Weights of a small GPT-style language model, trained from scratch on English Wikipedia.
Size: width 256, 2 heads of 128, MLP 1024 GELU, 9.2M parameters.
Architecture: rotary positions, biases, untied embeddings, attention and MLP in parallel, capped logits.
Training: a variant of Muon for these matrices, 328M tokens, 6821 steps.
MLP neurons of a small language model. Each row is named by its layer, matrix (up: input weights; down: output weights) and neuron, and shows model dimensions 160-255. Each number is 50 + 12 x the weight over its row's rms, rounded and kept within 0 to 99.
After each neuron's rows, "fires after" lists the tokens most often just before its 100 highest values on Wikipedia text that the model never trained on. A number after a token or word is its count.

L5.up774:56 39 41 69 34 32 53 58 56 61 52 40 33 59 42 55 41 37 37 59 56 49 44 46 37 37 45 32 36 59 47 41 40 46 49 59 67 36 47 57 42 43 37 32 36 74 44 59 54 68 45 68 49 35 72 58 33 41 39 52 32 43 48 60 47 64 32 37 51 50 60 66 58 55 55 61 77 45 59 26 40 44 24 71 43 54 51 26 52 47 42 54 60 79 40 40
L5.down774:57 51 52 44 64 60 31 59 34 46 49 42 78 48 48 53 64 53 50 41 45 53 48 57 59 41 55 68 44 48 56 50 35 61 57 40 45 54 27 58 71 39 57 57 42 63 65 53 50 28 54 39 49 72 30 38 62 27 59 49 71 59 74 55 65 44 58 22 57 31 38 33 56 46 70 44 11 38 55 73 35 69 44 56 60 68 65 58 25 49 66 53 33 50 50 57
fires after: " the" 27, " this" 7, " m" 6, " his" 6, " ro" 5

L4.up926:54 62 48 43 51 48 37 43 41 30 62 44 49 55 47 28 59 37 71 60 37 39 66 47 41 45 52 17 61 44 58 39 51 46 60 41 51 42 33 58 47 58 46 52 38 44 50 43 47 68 57 36 64 47 50 57 40 60 50 77 47 57 53 68 69 50 45 40 67 50 44 54 63 37 52 60 43 63 54 47 74 58 32 53 41 63 69 54 40 44 52 51 45 81 51 45
L4.down926:42 49 68 33 44 49 45 54 55 60 47 52 42 30 43 74 35 64 40 48 38 61 60 65 60 63 55 53 45 51 41 62 40 63 54 64 58 53 55 63 61 50 60 55 68 50 50 57 57 41 22 63 33 49 64 36 37 50 46 42 57 47 38 44 34 55 58 55 60 33 53 52 54 56 57 63 57 59 40 33 38 40 60 46 50 33 42 34 77 65 53 35 61 28 58 41
fires after: " C" 30, " St" 7, " c" 6, " P" 6, " sp" 5, " b" 5

L4.up479:26 36 77 40 36 59 40 34 29 53 65 28 69 51 41 32 15 56 54 77 47 57 39 44 45 50 47 55 59 43 53 63 28 50 47 41 61 38 42 34 47 51 45 51 45 50 49 58 32 56 57 46 46 59 49 37 70 35 66 59 33 50 63 37 49 41 76 55 49 26 75 59 33 60 72 56 53 49 30 66 54 27 58 54 56 57 58 44 49 79 50 44 32 41 27 32
L4.down479:56 56 27 76 56 22 46 69 56 38 48 40 43 55 76 68 72 64 51 31 63 63 57 44 47 73 50 43 26 56 67 35 51 43 60 63 26 68 46 63 70 54 37 62 54 52 55 56 56 51 51 60 56 42 41 48 30 24 41 56 45 54 31 51 43 46 42 51 41 54 48 56 65 43 37 32 44 41 65 54 38 58 50 47 40 54 38 47 60 43 62 44 64 54 56 53
fires after: " the" 58, " n" 6

L4.up966:56 62 44 39 62 66 57 44 55 62 41 43 44 36 49 35 48 42 56 59 50 63 47 55 34 47 57 45 53 48 50 64 47 64 56 43 25 41 65 53 32 49 67 62 76 53 44 46 45 81 56 47 61 59 58 54 60 55 34 42 23 35 35 47 62 34 38 69 47 44 61 53 64 38 41 43 67 55 36 57 66 51 65 50 36 75 50 54 45 47 54 48 22 46 43 63
L4.down966:51 35 64 60 42 18 52 69 34 46 53 51 61 45 50 79 48 55 46 31 31 44 53 57 62 56 40 46 50 51 51 40 53 39 34 52 56 70 33 36 59 48 36 48 23 59 52 57 33 40 41 69 37 62 48 58 55 57 78 67 64 55 76 39 24 59 50 34 61 61 47 51 33 66 67 60 35 42 59 55 41 58 23 50 51 33 48 52 56 50 50 46 71 51 36 50
fires after: " the" 59

L4.up378:57 64 59 55 53 48 51 48 56 37 39 47 66 56 47 51 47 65 32 45 33 40 50 57 42 70 34 77 40 45 39 68 62 59 35 54 44 56 54 36 65 55 41 49 44 45 55 52 51 49 64 24 49 70 75 54 37 51 56 63 47 48 47 40 46 51 54 60 57 53 33 56 49 81 41 57 47 56 48 43 54 44 48 40 49 30 67 51 62 47 51 47 39 55 24 78
L4.down378:26 28 69 43 21 37 47 46 41 30 39 50 46 16 50 56 46 42 61 58 62 70 57 31 45 39 71 52 44 63 44 49 54 40 59 44 60 59 54 73 34 45 42 38 68 53 67 54 65 49 56 44 38 57 36 58 38 44 66 38 44 41 33 55 57 42 44 58 56 30 61 63 58 46 51 46 39 50 51 51 44 65 56 58 47 44 48 48 39 39 33 59 55 47 58 40
fires after: " V" 27, " F" 16, " D" 12, "V" 5

L5.up499:35 48 66 64 23 60 66 53 49 46 45 35 47 57 38 49 55 69 63 21 36 52 55 46 50 61 69 61 43 65 68 51 52 51 16 50 53 47 43 83 20 62 58 36 47 59 57 53 37 65 37 43 58 44 59 40 48 48 71 44 63 52 38 34 62 48 30 65 44 38 59 30 51 61 28 53 54 47 42 49 44 41 57 57 47 50 58 47 41 66 59 36 40 62 74 68
L5.down499:57 44 42 33 68 32 38 24 43 43 54 72 47 34 56 72 53 33 52 82 52 48 38 47 56 31 40 46 63 45 46 40 49 49 75 42 32 72 44 13 82 56 50 52 41 46 32 44 64 32 54 55 43 41 45 52 57 32 35 61 52 48 52 59 53 78 62 55 48 50 40 68 52 44 46 44 58 47 54 48 66 48 31 38 30 71 47 54 53 45 52 59 64 56 38 37
fires after: "20" 21, " S" 14, " the" 13, " Port" 12, " K" 6

L4.up156:74 57 54 44 64 60 29 58 39 39 70 40 56 37 55 45 55 56 56 70 62 55 58 44 49 29 49 47 63 47 34 41 63 60 72 69 72 53 35 52 52 47 57 46 35 54 57 57 48 33 51 56 44 40 59 56 81 62 59 68 46 44 33 34 55 52 47 46 60 75 45 55 53 49 21 36 56 44 25 51 66 60 59 42 59 52 73 53 37 48 38 57 33 49 41 38
L4.down156:23 51 43 54 42 31 69 47 50 49 31 68 60 61 47 60 35 39 30 43 23 44 39 60 47 51 43 47 46 55 73 57 34 55 46 37 29 65 62 44 45 54 21 41 46 65 46 63 66 57 51 20 56 61 58 61 35 27 43 62 62 35 50 44 54 48 61 47 55 39 39 47 35 55 66 55 47 43 59 45 46 34 51 64 40 63 31 45 70 37 50 41 61 41 68 44
fires after: " T" 30, " t" 11, " pos" 5, " x" 4

L5.up179:37 57 57 69 72 39 63 47 54 48 45 31 61 59 39 43 53 69 58 67 33 33 64 46 59 58 33 40 42 55 28 56 38 61 55 37 44 39 49 48 71 69 47 56 40 34 79 47 65 49 25 60 20 65 51 48 38 48 45 50 44 65 71 50 40 52 46 41 25 51 54 60 64 48 56 55 46 55 47 39 37 51 36 40 55 66 42 64 38 47 57 53 46 30 65 48
L5.down179:36 40 41 42 36 72 53 63 58 55 62 67 47 37 63 39 37 25 45 28 65 73 42 71 66 44 55 51 59 37 59 39 49 29 35 42 49 38 55 31 42 45 43 76 52 55 35 41 44 77 52 57 42 45 52 65 65 55 48 42 46 43 49 52 42 61 60 61 57 52 62 52 43 55 57 44 46 35 70 72 53 40 65 47 59 52 56 27 55 31 44 57 42 43 70 17
fires after: " c" 28, " L" 11, " ch" 8, "all" 4, "-" 4

L4.up880:57 49 48 51 68 45 46 43 26 65 45 56 41 38 33 74 64 49 52 55 54 34 42 48 71 42 58 32 33 49 64 36 52 28 75 40 49 39 48 36 39 47 56 35 47 55 63 51 52 58 38 27 36 64 60 62 65 49 48 46 52 63 66 72 61 46 34 52 63 63 49 45 55 50 49 52 52 61 56 74 44 41 59 59 53 62 33 45 48 40 44 24 29 54 22 57
L4.down880:48 26 42 58 36 45 61 87 67 32 60 39 55 49 63 58 38 59 39 58 73 70 59 38 25 48 53 56 45 48 50 67 50 48 23 55 57 37 64 54 54 36 48 42 59 63 48 49 63 61 51 47 65 47 49 57 37 37 27 60 53 31 51 49 48 49 71 46 38 55 30 43 73 51 32 56 52 36 39 43 39 53 41 53 43 56 67 49 47 68 49 73 67 65 57 43
fires after: "ot" 17, "i" 14, "o" 11, "it" 4, "li" 4, " met" 4

L4.up889:54 51 46 32 59 60 49 33 63 48 37 44 42 51 80 74 18 59 38 47 38 54 44 53 37 50 35 48 35 62 48 61 46 39 47 57 45 63 59 51 39 71 52 70 48 55 45 47 41 43 29 55 45 53 56 60 49 49 50 68 29 22 38 57 54 55 51 43 41 63 52 53 57 50 38 56 43 35 38 65 71 59 61 37 47 49 34 43 48 48 41 28 38 26 39 52
L4.down889:44 63 57 56 61 39 67 47 54 60 46 68 79 48 39 43 53 42 50 37 76 49 63 58 33 61 52 85 57 42 64 61 45 58 59 56 44 44 48 58 43 49 48 49 48 52 72 69 71 49 49 45 51 30 37 44 41 50 57 51 64 83 64 25 30 38 37 55 34 41 63 54 47 41 61 41 47 65 44 47 44 37 46 59 49 38 56 48 53 34 62 43 70 55 45 54
fires after: " (" 20, " S" 17, " s" 7, " " 7, " that" 4, "f" 4

L4.up377:41 52 51 55 47 75 35 67 43 35 44 60 44 66 56 49 35 50 18 40 58 40 57 39 51 47 40 38 29 38 58 60 53 58 29 47 62 48 50 34 33 42 48 52 61 57 51 20 37 54 50 64 33 39 60 55 43 58 69 58 43 48 39 39 44 42 32 71 41 44 42 62 48 63 55 47 52 36 55 36 64 48 36 41 49 48 72 56 55 55 47 63 67 54 41 46
L4.down377:56 53 51 44 60 45 57 45 49 44 45 27 59 49 43 66 53 33 62 77 39 69 47 49 44 51 45 76 49 70 61 30 42 38 62 33 52 86 40 53 56 33 33 56 50 51 69 72 47 57 38 54 64 69 49 38 67 69 58 39 65 52 42 73 46 33 61 34 55 23 38 41 69 54 57 46 43 41 64 42 25 54 26 51 46 54 43 60 47 59 51 53 51 50 64 58
fires after: " the" 26, " t" 7, " y" 7, " p" 6, " N" 5, "G" 4

L4.up160:63 62 53 33 41 55 28 44 58 39 57 67 47 66 56 64 59 54 28 53 49 53 62 43 67 39 48 33 55 61 35 67 43 61 39 49 54 32 61 63 58 59 35 69 35 41 64 49 53 43 51 55 51 66 59 54 49 71 69 42 57 75 40 39 59 63 60 34 59 38 53 52 50 54 34 69 66 53 55 20 44 39 40 57 46 54 41 61 61 54 38 47 33 68 52 69
L4.down160:37 58 37 72 63 57 58 39 35 55 36 40 63 50 26 21 72 50 63 59 39 64 55 66 46 66 47 61 47 54 63 51 72 42 57 59 38 59 48 52 73 58 74 38 60 80 24 39 42 44 43 32 41 40 47 43 41 32 47 63 50 36 64 63 39 47 32 56 47 48 53 45 47 37 61 45 50 40 58 69 38 56 54 48 76 39 75 44 67 46 47 48 75 22 50 33
fires after: " P" 14, " |" 14, " ch" 14, " Ch" 6, "G" 5

L5.up830:70 51 44 50 55 55 58 32 56 56 48 37 48 41 67 59 45 41 55 57 37 36 46 67 36 62 47 53 34 47 43 65 48 51 60 17 33 44 53 18 66 61 56 78 69 33 68 43 59 39 48 14 49 37 34 52 42 53 45 37 62 53 59 42 63 54 65 58 66 32 43 65 44 58 55 43 46 44 66 42 56 59 34 53 55 73 39 71 57 40 58 47 49 45 33 51
L5.down830:32 60 42 50 47 55 49 72 43 64 51 76 49 37 36 52 43 50 51 58 50 56 46 51 64 48 61 56 69 55 57 31 46 41 49 41 52 52 63 57 46 47 45 28 42 64 32 62 39 56 27 89 70 59 51 49 42 35 50 55 40 61 53 54 46 58 45 28 48 73 44 37 49 47 51 65 47 59 30 61 46 30 44 53 42 43 56 46 37 35 55 44 30 42 63 47
fires after: " |" 26, " " 21, " the" 7, "re" 4

L5.up444:41 44 39 56 51 50 48 52 47 48 43 59 59 50 39 54 54 48 62 53 43 48 50 65 40 62 42 30 45 47 31 57 46 68 60 54 50 34 50 34 49 46 59 32 51 55 35 50 55 54 35 65 57 22 42 36 42 24 43 51 67 47 67 55 59 84 65 59 63 32 54 54 75 50 58 64 42 53 55 43 69 38 25 28 41 47 60 68 44 59 61 52 43 69 36 63
L5.down444:55 57 43 52 49 54 67 47 37 46 50 48 42 29 50 46 38 60 33 59 54 38 50 27 59 54 62 51 54 78 68 40 42 52 34 35 53 57 57 60 51 52 58 56 54 42 51 55 69 42 73 44 55 63 50 41 68 46 47 54 30 59 40 44 65 16 45 29 56 63 38 55 32 33 54 42 43 70 48 58 58 66 62 56 57 57 37 48 43 60 37 59 56 27 47 54
fires after: " C" 23, " c" 17, " the" 14, " b" 6

L5.up967:66 45 60 49 69 48 55 58 57 58 62 36 46 48 52 43 53 47 66 68 57 36 38 41 45 52 49 53 59 66 53 47 77 40 49 42 66 37 58 42 51 64 49 58 44 58 52 62 49 47 46 71 40 56 57 59 51 54 21 56 47 52 49 65 60 56 35 45 59 64 60 53 47 63 50 78 40 19 40 60 41 48 63 58 59 45 59 51 34 56 20 40 59 39 43 41
L5.down967:39 52 49 71 49 42 31 72 67 43 37 63 51 34 27 42 35 37 51 20 53 72 69 52 52 54 51 55 37 40 41 41 49 59 51 71 56 54 52 56 49 57 36 47 47 31 44 34 40 35 33 37 68 44 51 44 49 46 68 51 40 41 56 32 47 25 61 48 39 51 31 46 43 45 48 31 66 69 47 30 56 48 56 43 44 64 63 60 63 56 58 60 55 53 69 62
fires after: " " 56, "-" 6, " |\n" 4

L5.up614:46 55 25 64 62 59 70 25 49 46 64 73 57 49 49 23 47 76 57 26 65 57 41 75 44 67 55 53 44 55 41 56 46 45 36 41 46 43 54 49 54 39 50 58 58 57 37 40 43 61 54 57 45 51 47 40 29 56 57 42 45 27 52 42 45 70 37 32 47 41 53 67 69 39 43 49 82 62 45 23 82 69 48 38 60 43 45 62 45 54 54 54 53 70 52 43
L5.down614:68 45 71 46 35 36 14 66 53 43 44 47 47 32 48 71 67 32 47 53 39 40 60 39 49 35 46 52 61 50 46 51 61 36 53 63 57 49 37 63 46 39 45 56 52 20 74 62 56 42 41 53 55 49 44 59 77 46 47 55 39 58 46 48 50 34 57 61 42 45 57 41 42 47 60 62 33 55 55 70 22 40 55 73 54 61 35 45 50 39 48 44 38 28 55 65
fires after: " (" 44, "″W" 14, "″E" 9

L4.up278:46 42 42 55 56 49 64 51 46 25 47 39 57 45 56 62 72 69 33 60 48 42 63 45 58 62 41 41 63 43 28 71 54 57 72 49 57 62 42 48 46 48 51 45 50 58 38 49 61 52 61 46 59 57 61 49 40 39 50 74 66 69 53 46 39 32 60 55 40 43 55 44 44 43 48 49 32 49 41 58 37 57 70 57 32 33 36 72 65 54 66 44 54 54 44 52
L4.down278:57 50 41 46 38 49 34 33 41 64 57 55 47 49 33 12 47 63 70 45 40 61 46 51 43 53 38 50 52 43 47 51 59 57 29 39 49 68 62 65 32 53 38 65 46 21 51 37 34 40 56 57 50 54 59 45 46 67 60 32 38 61 59 41 87 37 54 39 62 36 67 51 48 78 57 28 59 72 44 47 53 55 39 45 61 37 44 63 38 41 67 58 60 53 42 52
fires after: "." 19, " Christ" 13, " ab" 8, " en" 7, "ud" 6

L4.up93:51 40 41 52 33 42 47 57 50 49 56 48 66 38 46 56 42 46 57 53 45 26 58 74 68 52 48 55 39 32 32 43 45 34 38 51 35 53 66 38 34 51 57 37 52 57 29 35 61 26 48 41 57 47 30 34 43 60 63 67 64 50 65 38 53 40 63 38 43 41 56 48 58 28 65 41 65 46 56 85 59 32 50 29 47 47 42 41 52 46 58 41 38 60 43 37
L4.down93:54 54 57 55 61 59 34 26 52 60 30 58 49 60 52 37 42 68 32 50 50 71 54 25 43 45 28 53 39 58 72 55 39 69 76 52 58 55 42 52 67 40 37 52 46 57 65 65 46 53 70 54 32 50 52 65 37 37 36 38 28 38 48 68 41 60 43 48 51 48 37 69 43 60 36 36 44 55 44 47 29 48 48 64 56 42 41 59 45 68 65 59 58 40 40 56
fires after: "." 19, " He" 11, " un" 7, " Un" 6, " (" 5, "all" 5

L5.up825:55 49 61 55 61 46 70 60 46 44 73 61 53 38 68 55 47 47 49 41 47 52 55 49 62 59 52 39 59 57 50 70 55 69 59 33 24 60 47 69 49 40 63 49 63 66 68 42 41 47 52 33 41 43 62 53 43 77 70 66 38 56 46 43 24 48 46 50 33 23 62 67 49 64 47 55 43 46 34 65 53 60 55 31 63 41 51 48 75 19 43 59 44 60 61 50
L5.down825:61 64 47 45 56 42 40 30 56 44 40 45 66 69 56 55 36 64 42 74 60 52 53 21 53 45 40 53 23 44 42 52 40 62 54 43 65 46 56 44 50 47 54 55 31 50 62 53 48 37 37 65 52 61 39 42 63 27 19 54 58 40 55 51 49 44 63 63 61 66 49 31 62 51 68 47 58 45 46 39 43 60 27 59 34 35 61 37 35 56 51 38 55 31 37 62
fires after: " (" 24, "M" 7, " M" 7, " B" 6, "A" 6

L4.up114:43 69 52 41 51 31 66 52 60 32 50 42 48 48 58 49 34 32 69 56 47 65 36 61 61 41 33 39 56 31 56 50 55 54 49 57 54 46 32 50 47 63 46 45 39 55 44 65 62 62 48 48 35 43 52 56 38 50 61 46 50 60 41 54 66 41 45 24 70 43 51 58 63 56 33 54 45 45 52 54 51 52 35 50 46 34 52 49 45 70 57 40 53 39 28 74
L4.down114:43 61 54 57 66 48 48 46 32 75 48 42 52 48 45 62 50 67 49 40 49 31 87 54 53 55 58 60 39 49 44 29 51 42 65 44 52 33 63 52 49 33 57 60 63 47 40 44 53 55 39 63 58 41 41 49 57 30 51 55 47 39 53 45 39 45 60 61 24 44 54 49 47 36 54 39 58 73 52 58 68 40 48 51 37 56 61 50 49 37 51 52 43 46 54 38
fires after: " " 64, " B" 4

L4.up872:33 44 41 46 44 48 35 58 45 32 57 53 26 53 47 44 54 48 48 27 40 52 35 44 61 51 55 61 49 48 66 41 52 51 35 59 33 77 50 49 43 45 41 48 42 51 42 44 58 70 41 46 52 32 68 42 50 43 53 43 44 48 56 52 56 27 49 44 47 29 62 53 29 53 40 56 52 39 42 49 66 84 43 49 51 44 57 44 56 74 46 53 42 58 43 32
L4.down872:53 48 53 41 54 32 48 48 60 69 25 50 81 73 54 56 37 51 52 78 69 50 61 54 29 56 24 37 42 60 34 57 46 55 63 39 52 32 44 55 45 43 54 47 55 40 71 54 34 46 35 39 58 42 40 39 49 57 57 47 64 52 53 41 54 72 53 64 53 71 44 44 68 52 60 51 60 69 61 41 28 24 58 59 68 56 37 56 60 39 55 42 66 51 52 50
fires after: " K" 15, " F" 13, " m" 11, " M" 8, "." 7, " his" 6

L4.up1015:47 45 56 31 50 47 51 38 56 37 41 42 50 46 58 63 62 82 46 54 46 41 60 40 72 41 41 46 51 36 78 32 63 70 58 65 57 64 44 53 53 50 30 33 46 41 33 45 42 27 59 57 39 53 58 73 44 71 74 49 39 55 45 48 57 49 30 58 56 58 42 60 36 53 53 58 47 53 40 29 28 56 65 62 53 53 36 54 56 55 47 60 49 47 45 39
L4.down1015:47 55 58 57 52 64 52 45 65 44 39 40 47 51 52 51 32 33 55 41 57 56 45 55 47 43 53 35 29 46 57 28 49 41 42 24 35 50 75 58 54 46 77 42 46 56 43 62 57 83 39 45 76 46 33 37 50 23 35 57 43 59 47 57 53 35 53 45 55 63 58 84 65 56 64 39 63 35 41 60 62 47 40 27 56 70 52 41 44 49 59 51 61 46 53 46
fires after: " G" 17, " W" 16, "w" 8, " F" 7, " y" 7, " g" 6

L4.up265:76 36 55 62 53 32 73 69 30 33 67 52 47 47 53 31 65 35 56 65 39 49 40 51 40 54 53 43 52 61 51 74 42 42 44 62 55 58 24 47 46 39 45 32 44 74 74 59 53 56 30 38 50 66 57 31 44 50 60 47 48 64 55 28 53 55 63 56 53 29 44 53 65 58 51 49 52 47 53 28 28 19 40 55 55 55 50 51 36 31 53 76 51 39 42 49
L4.down265:35 57 43 62 56 61 48 34 68 60 54 52 59 46 51 54 35 66 67 37 35 58 47 32 38 57 35 39 46 45 46 38 49 41 44 39 50 42 63 54 68 48 57 62 49 25 53 51 57 43 60 56 46 51 71 53 68 47 48 55 28 54 47 58 40 51 31 38 60 45 41 28 67 45 41 56 43 36 33 75 57 58 62 32 28 54 47 48 59 53 61 32 74 57 49 42
fires after: " " 25, "\n" 8, "v" 6, " |\n" 6, " D" 6, "," 5

L4.up803:45 58 44 44 28 12 52 49 45 48 48 46 64 44 56 75 56 62 58 33 56 27 50 65 49 54 67 49 39 41 29 38 45 66 57 55 38 50 40 46 58 68 56 49 53 41 51 67 51 48 67 49 69 49 35 64 28 42 54 50 46 55 41 46 72 63 61 71 68 42 59 54 45 70 55 61 65 52 46 18 35 66 42 59 42 42 44 48 38 53 57 38 33 53 32 56
L4.down803:60 37 68 51 61 66 28 53 63 50 64 35 41 64 29 31 29 51 57 67 32 68 48 39 40 43 33 39 78 35 69 39 76 33 43 32 64 59 73 52 37 49 52 38 46 53 52 31 61 44 59 59 55 56 65 43 63 53 44 60 65 46 70 63 44 39 44 39 48 24 28 68 59 49 48 51 25 56 57 53 46 44 61 41 47 84 61 58 58 54 45 46 62 67 59 57
fires after: " |" 19, " St" 18, " D" 7, " F" 5, " Far" 4, "r" 4

L4.up123:58 53 55 39 57 37 37 56 63 49 48 58 55 54 53 40 76 30 57 46 43 72 58 35 29 55 49 23 41 69 44 55 48 59 55 54 52 45 34 61 29 65 35 48 65 44 37 55 40 34 42 44 75 47 41 44 38 57 66 45 71 39 51 58 54 59 71 68 58 25 42 39 49 46 79 66 43 38 41 43 56 35 65 93 60 62 34 54 65 50 68 61 36 32 47 34
L4.down123:43 47 35 57 49 60 57 46 39 52 68 59 48 62 25 11 36 55 55 39 70 62 40 61 65 33 56 56 73 68 62 59 43 31 45 53 44 58 49 40 46 40 70 33 48 42 66 28 52 64 60 47 37 48 50 42 56 59 47 55 28 63 60 43 59 51 50 65 41 66 56 62 45 65 28 48 57 47 50 52 53 42 49 32 59 30 69 55 43 32 51 29 56 54 46 58
fires after: " D" 33, " d" 17, " re" 9, "d" 6, " B" 5, "ra" 4

L4.up819:49 36 43 67 52 46 43 45 59 57 42 42 52 63 35 54 73 55 49 44 66 53 57 44 38 50 47 42 51 20 64 47 69 60 37 54 38 69 58 16 36 62 39 46 50 59 36 27 79 58 47 65 81 66 40 49 26 42 54 45 70 46 47 25 49 32 58 48 53 34 51 78 67 63 48 67 60 51 51 37 56 33 42 76 72 49 44 77 42 56 58 48 50 32 35 56
L4.down819:56 69 61 32 59 40 52 45 54 43 56 41 55 35 58 59 28 51 50 47 41 43 48 49 67 58 41 54 41 55 38 60 23 49 45 52 64 39 38 68 62 44 68 40 35 53 72 82 31 32 70 40 32 25 68 31 42 49 47 43 48 53 59 52 42 59 55 32 45 77 55 36 34 38 63 50 39 19 57 55 36 58 37 51 31 64 63 45 80 46 53 45 63 73 52 41
fires after: " b" 31, " B" 16, " cl" 5

L4.up372:56 44 38 48 53 32 31 46 54 48 48 48 56 50 59 67 44 34 37 61 43 75 52 66 48 67 42 34 55 56 67 50 36 47 50 42 51 52 34 27 68 61 65 55 27 46 43 60 47 48 59 51 59 44 70 41 55 37 44 60 37 59 40 42 28 40 73 66 64 42 67 58 47 31 50 41 52 54 53 52 31 52 40 61 56 41 40 66 47 52 60 73 59 41 40 30
L4.down372:36 57 54 33 47 65 32 47 58 38 34 51 54 57 56 40 57 66 44 68 59 19 60 62 58 38 68 68 39 68 55 55 29 48 43 52 31 52 58 78 42 68 37 48 66 64 58 26 63 60 59 45 48 43 30 52 71 40 60 44 60 47 80 56 60 67 55 51 30 52 44 40 43 51 71 32 40 58 36 42 50 54 35 59 42 61 56 57 56 54 49 49 30 54 57 59
fires after: " the" 21, " M" 11, " D" 7, " gl" 6, " Br" 5, " cal" 4

L4.up105:52 25 64 62 55 46 40 54 46 29 51 27 41 68 48 59 16 35 61 50 32 30 34 73 49 27 43 59 51 40 79 63 54 29 53 35 60 66 49 27 42 41 62 56 28 38 68 54 52 40 54 50 57 48 46 41 60 46 65 40 46 41 42 66 49 55 38 62 52 36 49 53 47 30 53 66 56 75 54 49 82 62 37 32 58 56 57 58 35 45 49 50 56 61 56 36
L4.down105:46 50 29 34 48 67 57 45 35 64 31 72 46 39 48 36 78 61 42 43 62 56 86 24 61 66 49 32 48 44 19 72 34 56 67 70 44 27 71 61 45 40 30 55 70 62 37 40 46 43 51 49 40 54 53 65 29 33 34 55 57 60 59 53 54 44 63 63 43 47 44 29 52 54 50 58 52 37 53 54 54 44 70 67 59 44 32 39 57 47 55 41 45 40 48 41
fires after: " the" 37, " The" 9, "The" 7, "|" 4

L4.up511:26 42 63 56 72 60 47 58 49 41 42 49 36 55 62 36 43 37 54 33 48 41 54 76 60 50 38 47 25 36 45 55 33 53 54 67 62 53 39 34 26 55 49 32 33 33 36 47 69 45 70 31 58 50 43 33 65 44 33 29 43 44 70 57 70 66 32 33 54 47 39 39 44 34 64 41 56 46 59 37 46 49 38 34 47 38 42 82 56 57 50 67 47 54 52 60
L4.down511:70 63 48 63 54 53 55 59 36 22 46 42 58 44 33 52 66 51 41 49 26 48 51 47 43 38 74 67 51 70 41 37 49 55 64 43 48 12 44 57 69 51 78 61 55 43 52 58 61 51 23 59 58 55 48 40 27 52 54 69 49 47 40 46 37 51 52 45 51 58 44 36 65 50 52 64 50 59 46 59 47 58 59 71 58 68 51 51 57 51 44 25 69 51 50 82
fires after: " " 35, " C" 12, " the" 7, " A" 6

L4.up564:48 40 55 39 47 50 44 29 41 59 53 56 61 59 33 45 32 58 45 42 49 43 43 40 65 33 52 51 64 51 56 55 52 55 48 63 49 53 39 55 47 57 27 52 58 65 56 60 40 66 37 55 53 74 40 49 67 59 56 64 43 45 54 56 44 51 38 70 61 50 34 56 55 54 50 62 41 37 29 36 45 59 57 60 69 59 56 34 71 70 53 45 53 42 57 35
L4.down564:37 65 43 48 55 56 45 77 52 55 50 52 42 40 60 45 49 59 64 53 56 71 55 54 50 61 35 60 41 48 51 32 35 50 60 47 61 44 63 44 38 55 49 51 52 38 40 45 43 45 46 59 59 27 73 56 44 52 33 58 28 77 33 46 65 52 49 42 30 56 56 46 55 64 66 31 45 49 77 47 41 28 61 48 46 50 48 49 49 43 41 50 42 49 47 47
fires after: " K" 12, " m" 10, " w" 8, " W" 8, " f" 7, " (" 5

L4.up189:54 70 58 66 49 71 57 63 48 46 43 67 44 48 58 37 32 39 58 61 56 41 32 52 51 42 77 40 52 38 53 54 55 32 37 57 50 47 48 52 50 38 59 53 31 74 42 32 38 67 43 30 29 68 38 52 54 60 53 52 59 61 48 37 49 58 26 49 44 44 27 64 61 73 63 79 49 54 38 36 46 56 58 42 55 63 50 56 38 28 61 45 67 62 58 50
L4.down189:57 38 53 38 34 54 25 51 48 60 54 26 27 55 50 51 58 49 48 47 47 56 55 39 59 64 33 70 52 46 32 53 49 65 45 47 49 54 54 59 51 57 40 51 71 38 59 60 58 55 32 77 70 46 61 55 29 33 52 49 54 13 43 57 47 45 53 42 64 48 81 52 48 43 52 35 53 46 47 56 59 53 37 35 42 37 43 51 41 68 55 62 64 37 44 51
fires after: " P" 34, " ch" 11, " Ch" 8, "p" 5, " V" 5, "1" 4

L4.up177:68 63 49 39 64 56 45 49 32 74 45 22 49 57 54 25 39 36 56 44 39 54 75 57 48 54 70 62 49 53 62 73 52 38 78 47 35 33 49 59 60 54 58 83 53 64 37 61 42 45 50 47 53 61 65 36 50 44 55 61 65 51 65 53 34 44 41 46 18 58 51 65 48 57 38 42 43 26 46 22 36 48 46 55 66 52 53 52 69 66 52 34 23 39 56 78
L4.down177:48 35 58 57 36 53 59 45 57 36 52 42 52 30 54 53 49 48 59 70 65 46 15 41 59 43 32 32 60 41 47 41 19 53 37 39 71 59 34 49 54 51 55 30 30 51 60 61 48 58 62 53 53 36 31 58 33 74 51 38 44 46 44 69 51 58 69 56 70 37 48 49 57 52 59 64 55 61 47 52 58 51 39 39 25 55 57 38 42 32 37 58 50 47 58 48
fires after: " S" 35, " s" 9, "S" 7, " K" 6, "-s" 6, "-S" 5